{
  "num_hidden_layers": 16,
  "hidden_size": 768,
  "num_attention_heads": 12,
  "num_key_value_heads": 12,
  "head_dim": 64,
  "intermediate_size": 3072,
  "vocab_size": 25185,
  "hidden_act": "gelu",
  "norm": "layernorm",
  "norm_place": "pre",
  "norm_eps": 1e-05,
  "positions": "alibi",
  "qk_norm": false,
  "attn_scale": 0.125,
  "bias": "all",
  "tie_word_embeddings": true,
  "parallel_block": false,
  "extras": ["capped logits"],
  "init": "normal",
  "init_std_qkv": 0.0179,
  "init_std_o": 0.00316,
  "init_std_up": 0.0179,
  "init_std_down": 0.00316,
  "optimizer": "muon_variant",
  "learning_rate": 0.00925,
  "beta1": 0.95,
  "weight_decay": 0.0,
  "lr_head": 0.00657,
  "max_grad_norm": 1.0,
  "warmup_steps": 200,
  "schedule": "wsd",
  "decay_fraction": 0.593,
  "decay_shape": "linear",
  "final_lr_fraction": 0.0,
  "batch_tokens": 131072,
  "max_seq_len": 1024,
  "doc_mask": true,
  "train_tokens": 1061000000,
  "max_steps": 8095,
  "dataset": "wikipedia_en"
}
MLP neurons of a small language model. Each row is named by its layer, matrix (up: input weights) and neuron, and shows model dimensions 368-463. Each number is 128 + 32 x the weight over its row's rms, rounded and kept within 0 to 255. Numbers have three digits each.
A block is one neuron, or neurons of one layer that tend to fire together. After each block is what it responds to, as a language model described it from the Wikipedia text at the highest values.

L6.up90:168111119178138157077100116110103108175150074119134114129097137107083119159076140187121172179121085175139104131120125154189145101108150144144084111125099109139145104119107104185080118144107049116116049157062075130107100103113098128126134176150105131074097136125152151096124163138125135145
L6.up525:152105122199121118139156117133179144145157103089108134170091093133073108085147096096103089104109038192137145180107097117124178187129078089092100125118154141092093094131092134145100128072146156124143098127131152132160125116120096081159161078162120085129122082160118126075117080148193166084
L6.up985:112130134114081193103088157112145099152115132148143124110140180172115155191145045118111122067168154103124143131177098117136153079143155093077147150127092106138119132157181171167120119150114144151179066125149054123195128081088158200062151093109184119110119117099152142137120166107104129126
L6.up1231:111123081155138190098128137092112130137114129120127121131161132055124091213201143119162112107139165085120099157116165107117087126123139135150120188104087207218124204107112094134062139129160110126072153095173158107131110218113136119133089100120076136167117125138105130132096132099127138061
L6.up1691:125132111112124134144126136125124115122175148125121173124190134148074143156154148085136130122138170123127110132178105168149176071139136144133174144145154173135141095130209168148114140146116131066159172104088116096193084138161109079100125073118125122178125144113206120054095188128137153076
L6.up1902:149081097148171123111110122051122147138126151118156125143148100125098183218142145132177099089156130175128200167117108089110187084208086075122103131116155167093098085150137125147124174142084119145155118184126109121135073201139135153129142162112130101132126195090089175078101172142152114143
L6.up1941:143078075133121196135031138153143093155051146134106144089096152134144060103100175171094184098104143072151059121167105075159132103116081130167091149125138134204072076160124115153148157114112163180104128160129104070135172129128111085115118109122090154169159140117121088159087084099138091085
L6.up2927:141133139085095095140109092134167099166138113125133164114094105188084127124183069179123151102145123150020151082138101174140171087077105164216067160124120110144080191175182119108171152098113097069133182193058151112158114135072166131200102077163084172140155185093154145104085097110080124131
Description: Founding / forming verbs

L6.up33:111083172136125127069127147140114139157126139154134138150172127142128108132144087078148101042158158154078132153149108100183150087115165123103151200107128163082112130084152149184098156124143108125103159205108182101086070162119087187133188113162145078136202108126173097148157114102060106162
L6.up149:197153089085106141116158165072071124141163145149135051136107144089096103127115066105191168124160142115099106170153142110145137113116100127160149096103136174130130128152168137155070172131079082094134139139136123134114110119088166115113156140083116123160147136076132172172102129100151116146
L6.up170:072114126130148136088093090127059093113120129121126144157205169139122116104125201133105151144127119132064120153161100189113128112088153130137147182200137182067119158163109144177105116127114125115160137127145135164150103109132142187120089144092122091160080106184125148108088145142161136050
L6.up1105:145087141138135132149136124136139106161165118091112209084143116117094101086101199166121159126132159054094146130173172132149132108147126071092137108120203073100102124097176163163095152132122112147105142164099168159136109125150075103110113166142089100109134059145145127145080131040154064109
L6.up1382:076133079163081096105162150121160115116114117068128079099141140122095126184154178112153153111091088089099123121122081180121135107132102134113132167146113134079147156075141146160140105145179145076151115174088112074129110149140130108128148143108103051197159171147107120196117087085115133167
L6.up1395:127120165121075118137081132095161109167155130170212144025188141120109097127147157098116095115101125155147138173117134123136165115177157140192157119100176122117122126076115135126101122113101123118081214091125095126149128133082137133105150073149083111095155175160161119111096170105173128096
L6.up2611:125133108141156110125111161137168126160120151123145120092117069149135154105200147163103148116169112118100103152035091082095108081079159137106179080145138096070081061115099182068184169155090141156111125116136162141080186110103144081105098177126088102084139127130185098174157126055110134131
L6.up2941:126099153094104097122145106118169106150096073119071055143106139171182139141144179115103034138193160180112131115179190062140129184190173146106165147094132190114118103049112067092105187096168069112166121115158095117161105131174082104167146133134120051179116091136149137091125156113111090160
Description: Predicate status descriptors

L9.up1139:166132141098131086120093135121108138066089141156133142142128129105150162050137123053108171133121154163108161068135166086149154154142136085134131143100075161084161125118108169154092142128116184157171117123181094111101116136148127128089088136157170129146079139169156177105143170107148116091
Description: Foreign-text word fragments

L8.up116:123109109127119104074160129053082028153107093136115128074184152139097145118147110066187143146204087131143142130104116080148111187101161086112171225131132085135076159073113150071137182154132142112099071142141122116095115153104089073134108089128186118129121093124113121149114138130173096112
L8.up1458:113137124100105117152095154157103127209122093130111128076156131119142158080116182106090144106051097193182105125150159097155143118129101175126147145124134113086063166127146116098102066186108080111100124194127182103070148114073105148125163113155116088135129135140118122133162188087089180183
L8.up1795:088075089145110071113170134151073186163106166141109162127165178154165147162095132139145106133128176090101122111175129142072111108151156099096127145111159126200135173146150141081137165136167176118122071128149146139114158220144129114130112062124072108070129154153115107106119164129133116157
L8.up1839:166115127115066113098151037141089136059043157119105123104162139128107062124126114116077096127082140135098132103137132111083118123108174118168097101137082099090137133095178124178175100147177064150151071148167135122135183140098094162103144118148086143137102135158136115100107165151080138089
L8.up1887:087166137119086131211139120085171143139031130146203124116119140110101075135114090158116101075125131128200095064180128138038138169099144194139164134128063113135144159143057132165164138189125133174124116110109042116116137139114128157125131121174195125124097122227154136106130095136048127173
L8.up2139:125147149105029158123188127091086167137139134154131127131119114119143115192139135151064143096143089161209149141121094152132125191105096123138111188142117081149111120150134084094131110176184105098127108148107122137133098130106208097113120120085102076100063151161137093146155079183116118131
L8.up2166:113105106132110105131134082084119181136068071101160183097134105181114153152134186103088100058150164191176127110157070144123164140147119108133159141089125106135137154113129165121142137149099090107139088165112106131152070082133123090165113113185069145106128129141153074070146107116095127163
L8.up2731:125130139163111162139164104093149146146129113100086137088149195138115105165023114165113075129181169143127150129109142141084174063120107129141154103068089132134089159107147119142145120083135124079139129134070174115123128140177152133094121109071107092096135163117126130129114108113102154114
Description: Transitive verbs awaiting objects

L9.up2895:126099190111133080122129120139071048082141081132141137111138078143144092069169143108132127158139174163173122200137096120119129135120146085152115168144107119113142072119118100150132158175054096099127174085151059094149142155154098145104114196136132136168086168152157110112076110126130177120
Description: Before a predicate judgment

L9.up1938:140116120049115114102179152100093115127132110174109114118153132160107176142074118139095087140121147130128117154181101127159106118111074136126107156168097151072120118114142165148131137127143062130161109078106124096125133179115123089149135166127140128115098085164108130103125135100075094165
Description: Pre-noun modifiers and linking verbs

L8.up863:111102137136090129112197138137168129130058167087152142068141130140113118142138139111070141124121161098165095148171129062142140073151119169162150140151115148151110124087132161123110123144127115110110056117166128089088094130067158115098158082179142119087137211093111114143160078125124065146
L8.up1111:088170132150160093146152082133086170193171139103137201114186125141189134145124120201118112230093151095127126128206108128192125142165137115116207144088119122129108116083106133153096128143084121101051145168128030133066170154110143091107066150135129050129144091153098046095097125123091129126
L8.up1226:108121100057126076132218085144077185142164045130154170125139098124123134132165147167163106159141104139157181165118146133130132121165166172101153157103108111149122176130101133151084090161112106086076103130186106143065186142146164120135172183136120119122096161140138181078176085113110127168
L8.up1406:038153102044106128079133111097185138109095180116123178120184124095115155132159135110181087156084116153178164122089118148090095142068110102111180101123131119141079094154143143113152118105136173168061133106146100105147115161157150103076132142049129067154119074115123103106144115135143164158
L8.up1410:096119125149156147166122103146134103114142150106130120194152126125099148091132116105130119110162136104070150149109106115079095152151081114105111146090121177133103176112054125114122223153102117123148050116107134107167191149133118129128156112101114144091163101140140088123094148160162147143
L8.up1851:100120143117091104159170090179124122156121158105130129162161131136129088102123171084109128118154125125119130121177099143119166086130116052176084141137114172150169101118180121098101132177143097174130065146167078118132060098116174139101100086074125110091141058144179137117131165153144142176
L8.up2374:136169169058075101137175115166161110112124142115143122173157058125130159089127208173076048108152156086122156144120094142159120210101156070128182106118122165068111126094093042164117112123118145126102158120123096141110214139152146076107171162133130056155104145144145145147121119123110151161
L8.up2888:148164120142141129072164117151147123089108165105107105156128110124142130140157120152164106157192102178094118128182114145126072138119150153096124166074065182098107066090105068127116108127111122176170188122109148112106044155190101100043125104129143235144162158118110132131112125099160132192
Description: Finite be-verbs after subjects

L8.up817:078138136077099130110099150153153125080054121142136165153102113114083075192135108145141141078189126167076085128079127058095107162170172135104162126132067127145157127091163101142135099126196069134108133142107118077104092181132137114166185187163169102121155169100110092170140127163125058107
L8.up1030:126121084136152044146109138129138229149139162144187090137140194069075168131120124094070160131119100133103062116112173092098166104121150173102157207160145106142114091110187176151131136122120127193128119108108111114133106115103083132140125181146106134107154176083151147178123134084116130113
L8.up1780:140193128111131167152114087094192161188132081161156127043168152086131130103059133071065081136159094144118089108159142113156177159132106069127053072157131117097159110150124180176103098133142132121121153161093137151116127163155146146137128126151161157095090145178103183153143136135205099150
L8.up2149:122088092148150129163111142111092105154140123080092139102115128122074091148168152126122193084135105180119112162124133111138059121132080161066144128160143105161156114081127136151138123150190116147102194125150105120132103127065109102162052122049072108110077112174145120112135155092192099167
L8.up2442:141146048133144089101155143126076144119153154098131132107157170126111113145125142132117158114135143134128159116141134102108136087144113088131119145112126126177141182119110103160159152143159147177180152051064130057088114145147144101159135120169110124060193140134179151160131134123108063136
L8.up2582:168101114198093168157112175095128188132121134114121172157151087130101114114108133124097117057136182155126138177125166131137137160095205065118152161098160104113149148101140166149068135130145061103137085118184149114146055154166061162149136135134169101162160104175141183144175136121142122147
L8.up2915:129103115096129137131114174097163119099098167068198118137171115161108159148134111120189118130170114178169093159147159116148133151126151105102123136113169129076093145169115129123117152122141165128151121076139108101150057142093110117106132169123114102062070171128082064125077102157144129134
L8.up3055:120129126139123108177084139161165197105132134118128155093138105134176167083124082135127121056160120174124099138120146111115140132110125118134087205140126131139199079138166078174093127117150116172124110141099148101146174138099103126165129129137141131163104182077212113132126152104138120134
Description: Start of titles

L6.up59:154135112119149113130166132195145156106169117149098210103124209160045138133146187172101175137097142114169111149158146178148163151136121157148118137120171155073154084123179162078125102097164195111055113140135170092089066157141145190128162148176193120123102134170153099116186104117125134157
L6.up92:159144085112108129139081120097151148203205106109142122113122137124111115122182105139088131104150139118091101166118122081149158125104144113132131104128071141146107172113103107096133183167109184224079109114112103191132087177162103125144136083038095137047114107130207143149103188088144108133
L6.up675:104123164179174187139122102100146165118096100164164117112139106170080126103132075106196146099198176098118179074150130110145109119171145103135091130161124120098164163127117100112083149126125145124099152110134091125100153167141109153136078166097116086087135145055099155108158154045154087110
L6.up1106:051064171101148207169188110159127104080078150101122135134150098110108116116142084109126101110148106130051073137143118150087111146110086106130120103115138106174111125106108189122114170061127070153085119098103191181126050148142086195114124168184156128126132094132088117123168080151182177159
L6.up2069:125109134127106105123074096140138134151147118111079134130190139117131111217116144115105087137093119135191141117062220151079084146155159116146174073160121120123162063100102114173108111098090136153113145106208143097193166127159088117097091177159109061083142144140114166106157097140148153155
L6.up2089:125125183098069133140074119219065122117130137134133163094173130077117138146156102085124151103156167150136162090154182094051103120138107153162138207144093125071144096033139148121137125152119164160098154112199101151106095102124125144107100197048158102094068120142175078121063131175086137122
L6.up2489:127125159145075125122195114083044134154166123161110139167111210165100155198149099128097151068134170168157118160100084074129091133183101075129118110136170136109158100151133141077112082120083135161120066117081129203134147179152132175123152098174105160099083146147116159106086128098151170163
L6.up2872:148114157071123132098172127105054068156135120149162167158128120100132058167130157144146134136140160170140057144161175157101188152116097156141176082090135153106098105154166149143082109082128140131121134130122156198118106123082147147186123116133124128109146135138103152087123143142143060053
Description: Mid-title connective words